From a checkpoint of a small transformer trained on Wikipedia.
Size: 13 layers, 8 heads of 32, vocabulary 5652, 13.4M parameters.
Architecture: RMSNorm before each block, untied embeddings.
Training: 451M tokens, 6884 steps.
MLP neurons of a small language model. Each row is named by its layer, matrix (gate and up: input weights) and neuron, and shows model dimensions 48-239. Each number is 500 + 25 x the weight over its row's rms, rounded and kept within 0 to 999. Numbers have three digits each. A neuron's up and down rows have the sign that makes its largest values positive.
After each neuron's rows, "fires on" lists the tokens most often at its 100 highest values on Wikipedia text that the model never trained on. A number after a token or word is its count.

L7.gate478:505517484491488476485503444481510501481531504551475452526470476510522526520534493529498512478466521509521478484479524478526444537531502471502523526533503459503515530496526540500493501475492499503473479481543460519496496534547524504502496493449512491497459487487485496493519496472486523489554452486481551529485531514462501506481496485481467482518516530500505515494553516468507504461493473529527505490465497470488456487494501515495489507490489427507549513487477504489483495523519526522451514461502459488492476493480492499501492537494493517462533495522460497520465532492518439503
L7.up478:474500515458514507508507507510502530530533480492460529528499498496544510520473469502501520497513504494565490541455521519541500485521526524493540490541495540427477498482508522534481498512476510450491474526529449504465493519520525496432530529530527478451486471509482512505505539489486503506530478508515517489441481529462465524490516466491476486524516543477502482515504485485478482440505500509507475500481500448490455510478529516482499515511484489488494504497485528548505491535493480510451546494545493470506500489517476501534450513458479510461520516517474521482480461497500475500
fires on: "of " 19, ". " 13, "in " 12, "is " 6, "ut" 6, "- " 5

L7.gate398:506528471517505541504488534504477478523584507528465514528517516461505542524497537513499487455513470485482485522517501493482525529461468462487491464493479519472518510506502526544512546507487455483514528492501527435499521516501517487517514497497458536530476479490499520537487511458496493546488515517511486472497513482452521475481530517501514515501500487486512497461555528443517509479476485440540527557464500494521497447516483478505498498489490493510494476505491447468499508513482489494538517469535478484522491505535511488500468471474485507506523475503536507530498493504466535494
L7.up398:548484511444477508479479500508484502509480514493495482531491493514526480501525535492531500472503511513496492461540526496508531504535524485497494466521508520486532447464461491510445504500484500539496495522521500456521492481525500481522555516497506522502510495490513528458499523526494525502439557532467535498480520501516525553484529470475534539488514509484470465526538500516471551514513494523521535496479479476482537485485506546495490511492543479543495463480545509486503489490516501508489515516454490466493521525475462487526547446463477492531499514486519498512510475499496516492
fires on: ", " 19, "/ " 19, "\n\n" 7, "ens" 7, "$" 4, "/" 4

L4.gate217:532514523502494496512522526528461494526487505498447467467535512496496471499492503499512538459504498500462456479506453480482513491460480567488511493525505540493526527504490496540536518519506500503475541528528536438470507504489534479489519487489492527527464503494521474500506484472505479474486480509504500522541442473491477504482490487445477558488516497484490519490536557519510478519485478479520510510503507530535533545497484443480511508489500533493470450445514497498479494522527491509526514521523517535472469498530510480544493484465510520545480452491548491485481502509504464482
L4.up217:476483488522473503508486526517491514504512475507475478529489524511499500509519491526476491486538499504514467544448531511536539510469474503509524432514538538454458486437466467521487540508509470511509522525507539463488471499482542487521523481520506498502540526529517489503536529513510502523480503515490520471457518518518479473527533520531509502524472496506511459542503552500496505491522483446492473496487458478536557508517466531478510475498512484529554510472497515535487517512545470479504488505509504501522537476534477454501495492476514495525495504487497528435448486513496534493
fires on: "s " 26, "un" 14, "as " 10, "was " 10, "a " 5, "its " 4

L3.gate132:518533505492536488484501523478443491524507531498487518542472485477524515530492528468473489430495490496498528530467520469476503497475493469536501510476485512491539484483475536526510482501488508503488513525529460489456491487491540473465512505505475510489487488511497481469522491505510490514522487506517493482494514461490494510492490499513512517513519536491511544465527493484502511498503508482460500490510443523516522548525478515488545474481466510543475461552496515475515476510537469538548470552501515506500512521519487506536521461461541484488502500509478496534480495555495528509
L3.up132:516533529492522488482518479507441481533502505472527491496545520507522464494498520466528513527530530518497510496445510557486470506460513485478517521496531456468494459505463549494485532479453510484530540523507496507456499495473502511463492533530506507543495505501512530521511484514494525535476485520512501484495521504538489523477505516467484519515513473486448511460481493555475469486512517496515508494522491469503497494466477541491496452506453536548473514505493495469509507509530538492468506497529496492543505500520478522487553488516541497511488507496535489501516516507466516460
fires on: ", " 16, "to " 15, "most " 10, "September " 7, "/" 7, "2 " 7

L7.gate469:523495467524518527559501533497475516479497510516524511507544519488505491480513519498473506506501488540522526492513554511512541515481498483484525522529496432528495547508479523498503462527505559505521472535531487529485471506454495482444521526468484488527506526493492494509511455465481496502503418467510505502519530527480512486504502512485493524464527518503522494476511500494487547487487497484516467479538518484464534495465525498481535499468510508482511486492485541508510437530458504499498477492502516483532544533467527489525460483493484485481473519489522492469532480518518534488
L7.up469:501473498487531487497492491512518477543498507522507521539476463510472520476511491463518503471455498504517484474527507502504483514513505486502517489493498505504511516513499489520474492519444478482516517519512529528505504545530526451552523543465486469483492528482575495510536555526466521527467513511534490510512537486510517473481469487545498487500467478537483549547519478496520540576530502484462497539504531499530538514472477534487503528500550476520475469477479527510493495530528515497550484480438500440512478501512483474489488551453521508496454513445516505470446512528500508491
fires on: ". " 45, "\n\n" 25, "\"" 9

L6.gate614:510513464501515487555535469484526524484484479545493479479488532483533501493494497467443454516464490524475528497498492494499540504494501459487453524474498519505522485508502524460505476488505538511496509522495519478465499509526522521508531550476493568506511505456504423520468483505490505488522507481483509534515501494505547462457521494496509546551450467489474506484525494479479554481510490539484493505492527533494505526459526484504475520476503518525492524439466511512463534533505503549493483482503500557526493484493507512551437540508506531518510502535452543536496475499469521489
L6.up614:512511455517518475555535454510525486472467442520484479528479494514537490511479496473469472523488442526474516474538456510487509524519525456493470557480451525490522462507476494495475503468506528521529515531532525479500521505505515507520553519455499561502498492468499489534496519481490519482525510478508530525494491524501534482471502468478527513526466466493470527499531495498489511448534506514472529552530518518494537505471502497500457532460531511503492505480478499515467537526522531525503438512500490531540495513489496501475480545491520521490507456491495549524513485544504473476
fires on: ". " 51, "\n" 32, "\n\n" 15

L9.gate218:496485498510474502474484524506492527473485538553497519492561439474507508512498496494529459483469467499522475502513506502539503464522482477473466510465495518516541535526536504516515479502494519477496544510488493513481479528503501532530501537515490472484503472478511512550458492462536482470496506430477513492531486485513485514498502472547523522477514476523521510483491499490487497475453518503488515484509478524524529464501478511493523512497507475501474501526533509481556532499438509501499564480531484482518479532475491488511512505499532488467521543529519511518521506496491529514
L9.up218:514484500530518491493470532540490477534503542497521522531504469501524493503468501514492506474517453496497524490540545510522484505502506461489518483520490508464524549460492470488489507535491504519524538515507539435521434511511512468496536505538529513543513484507492517490464534506513511495456489454467508521499507481495499508462431512504522459513503504478541473541488467474491460442560527469500539496480510493524506505456432477464520458512457460526458454467487499488516474470508505501513503533488469493502478462512481509462525472457516502484522486500501510501510488503493500529
fires on: "c" 44, "r" 13, "b" 7

L2.gate424:497483487479520489528508553501566537497523466525481444509515465469439495457522470511521504501470487496532512499501469527487504508473457493499477497486511489464530535514505507547531474455533483506467504475493516482437476499521482477516486521479493501497469490496461515488556494502492481457498500491481488488512470475515539469504514532508541538501498538530510537545457483491484491529508475487477539490510511530490505484503487475508510505478498521548494504508497487507518496477501481551519494490502507515472530478468505473496502519541463495508462500508462465459464481528517505463
L2.up424:470476473488499465506536494496535521511545453466452480480497462509524484508526506510483467519573520517547510495502511504475534483497505529483481511477495518498481533464467543557535541438509495503497493505520509504511522517482472494488518526501508478481538465534497499521543470524549508507492522534478510474484487491472501489544533486544523508530531494577457477505493517476469543502524522480523498504535480503544485498524529484485541451473534460521512500517538550515498534457510478523529481536503537504498486511458472463481509540513517503485487526496501481520480515526505523506
fires on: "or " 21, "able " 14, "ous " 10, "ary " 8, "as " 7, "s " 7

L3.gate7:485493530528472466499504504506451510525534529541516457477560540519471469504514505512509490495494493491533492522476518531521511519546483487514477475505497512461511523458513541518500456509511514516494466506514488484509454525553477500507528494510453509515514462511530484521469520474537508469451503501513549477450525518505493504555448512527484510522500540501527517515517511467498493493531470515501503516506489504480521533473494563472523486470482448485526538554526480460543526530545482478520517490488489500503536482535482503503504491509522505510463541499490506543484500525490509514
L3.up7:466457515510499506509489505504478491522459536538546502501504479500516529558490519496521518515489535493501485491450526451497514486511482477498490494497508515457491459497508489514487477523447514491527545492484504489479516496524553456470528507482515543499500483491487485520476474478468502541490469519462485517456481467537510534532482480505501519470509479476465503530473423505517514514536490491447512503465481488504499562473501497493483525508507479558516493524487518479528478514519497496529482468461482507474523505479489509504499466551491506513501513513564491513477515491432505485
fires on: ", " 93, "/" 4

L7.gate487:484518489512506509514561482493496537446484518480504455488485505491547521478531481500467482437514488519454537503492491493497510503482492487515481501504508471531496585509555483503499507540474507512476495510508494493478466523555492537457532516497525526526484534497520448518472492476506509459511477511518474487532552489516515478466513496559484465492517515498484448521510494514498481519490461505517472498495527456519497479481571470503511472524488475523515505460458485508487452516534480494464500468509453509481479494529492451479505540492522524491503524514478479514530473483435520477
L7.up487:499540531550518478491490508524488518517529461491515470527470516513513507521474459486493483482481470484485495502489471490490508499523521481554497500483472481454476474477479518501499494496525446502512485530495504482505525506513524492509506509487503471465523487491435512494481496471464490537518476499494512525548502492476613532474456467506537479520497474490483493505501521463487475519528486526493499507485473487473496496530519507494456530473515514463485509507489472532468517544548460527472461501515461479492481496517497519498497505531492472470484528491458478551476509471536443530
fires on: "." 26, "\n" 10, "aw" 7, "my" 4, "uc" 4, "Q" 4

L7.gate17:484505477536491492537538522509448502535518490462486507484472513526497481496475461488467522460501514525471494499507525501502491527468483547529496493506511519484483525501540506520480505508501502499494484515525510464537476451523517482494483540539546507510518486477461496465449495482523488531481484553514521482499489492530544487496537516483522553513521524486522472486509506505503505495509555529533480483506500514477502503508510510494459509497526516463524496458512521531520527457505512480492484502499523495508539485493524502490474489499467506460458436480510453530502522528492461469
L7.up17:521484479526533503496529475514547521468499496514503526441475506530486440519479523518491478525537500468449464508535511490490499543465516497472502493521495490490479494472496530498491473479505551481500488522486500506506511505510505551496495503536477529537510557484526466477514499481487506500501533504512500495454466527486472491520483468487527492534412524488499471500494508509546495480485500502491504486462510511506525563508456509477496510527521502479545501445491474526503528501515511484520506497532483531507494477511504511468537451464503503510516547491535520538454540458466524499
fires on: "was " 29, "is " 16, "a " 16, "A " 11, "main " 6

L6.gate479:488547487491516491479487507481497556496492514508515507456540495485503516482494537458534498483496530508547484469520530490538517478485487474484496530518493487514475531487501541513484510512488521465491504534517452544507510509540520527508465518515527514498483473492461465459526486512505519486473510473533555452486508482411477507496523537495518493542515513462499531525520473496547533499480465543495467494432494502512471509456489504518476488518498459470517488525474496502492460507464552572481538514504492542502479484519505512469503474461499533480486484487472515509533510471487523461
L6.up479:524474487501464501511491471572505495480524454477530505450499521478464497494505487503460459484505484514537484534484516548545475537493448476503488508519507563512480510472502455452491492492485489510471521554480493474494489462514536488465509478472498528529527476506442496498492493491489491499485479452500545513509515505508489498490501496473466561466513521488557492486495513448489533530542436501473459503493480521517507508530510521494497465510531487495507492509552487517522518513470527509487518483491497484493512506513461536525479549458505498506491497500491498478509487466476527537
fires on: "by " 18, ". " 13, "is " 8, "\n\n" 6, "during " 5, "in " 5

L3.gate346:464494456464523533507472545493527524550530563457483509464507497521482481459462447537508525491513490482506496465526461509500506467500495546503545498483529504476502523504567536532517534535511527541508482560541520515507505520508505468473497455535525487498461484535542511479514563512538497475476498516510499501501480474500458523511492532472525517521498496504493491496535512513518516470465472481494489517493499480487516506479495527523486468484502517499508513517493495490502516488455460526501505486490521475489472511503467510498548493482471522466529471511519535497538546574509490475
L3.up346:459518522518520499485512545492507449485507558482492486568491480489503470544497482500516537541534531470483528513539487545489489499493519531513492523446492493522484447512534497525475545497494487533551453458564510515518518503509470499461497544526508465473476480476481533505535504483526503487510535494490506493520481458496494511523462528474529523532499499507507505541502495513507497492547502516485531511486496510546506519517524490532474493527489526466484481503473466474477525477503463508530507521511478527470498517500522482476486505480486485470500506513484514543447505505488491505
fires on: "able " 34, "so " 14, "ed " 8, "like " 6, "k" 4, "0 " 4

L6.gate680:536529470525537476510529503507473567489492470501493516487534518485502509511514524486420497451520505477550486517506524560509502493470501501501508528493497476474513485521519557506534531504514535499498484525501490491534509516467520528478555545490521522547475513493517495494481509503482490471521507494494525459506467513517503534435534474500498474544470513519489470502539465514529505463532476499489515490511543495469505510508502464508453469508512515486507526491519517517462500510496516475497483489540501516478518499485516473503480530479473481529478549501446504518482508487474530501
L6.up680:486515490521502491497467546483496491497495497497506492475486485463518474582506489515468508523504476524495495516525487519479500500490528495511518517489474546479520552464495498479519509455497452500497527512523520478552499495523523511488505505477502533515490530513533458500512513507477525495515447484487538500478502497481473519481508544520507550494490477504489527547526509463496492465521493515508504510480552473453540515482494530514485506445464465463528505474485543509490523528498470530515515532532514509502493509503498517503431492457478519564551490475532517483479522494540455514
fires on: "\n" 78, "of " 13, "as " 7

L7.gate74:524511484509516506531525479479542471499485510528437478477498504474508513508505491497489513488441482551473544454512482463527466509512504500463516510498471529497511481489486484436515475491443461484516494501491480471519472466509485526519540527476512542507525496496514460486511476494467501497501476478514544480480491496489509473502521479512522484569448494464464486492489476448508487494478532498457517508501548505499509466459509527534491507494511480486530520503472480518469513541519524543490465471525485547538497470533499532547460503507512510499478516471510540494521501547495510477
L7.up74:518463489488518497564552469488528483523468461515484525467526513471515511450459512462493484467479510521492478459499489497457487545493508475506523529477492522546529514463462458474528504470515496482503493555524482485468553469552517473518504500482462487487501512474492500452457490480484504506540510467501551496512527503461530472467509501488531496517470461523506503463536495493472515484486487543483513536512520519487489554482499570522475524480550498507495464474497491508487527531536505508503504454481519504513511483499480487515528471511517534455523525467450513510526490506503475513
fires on: ". " 80, "\n\n" 17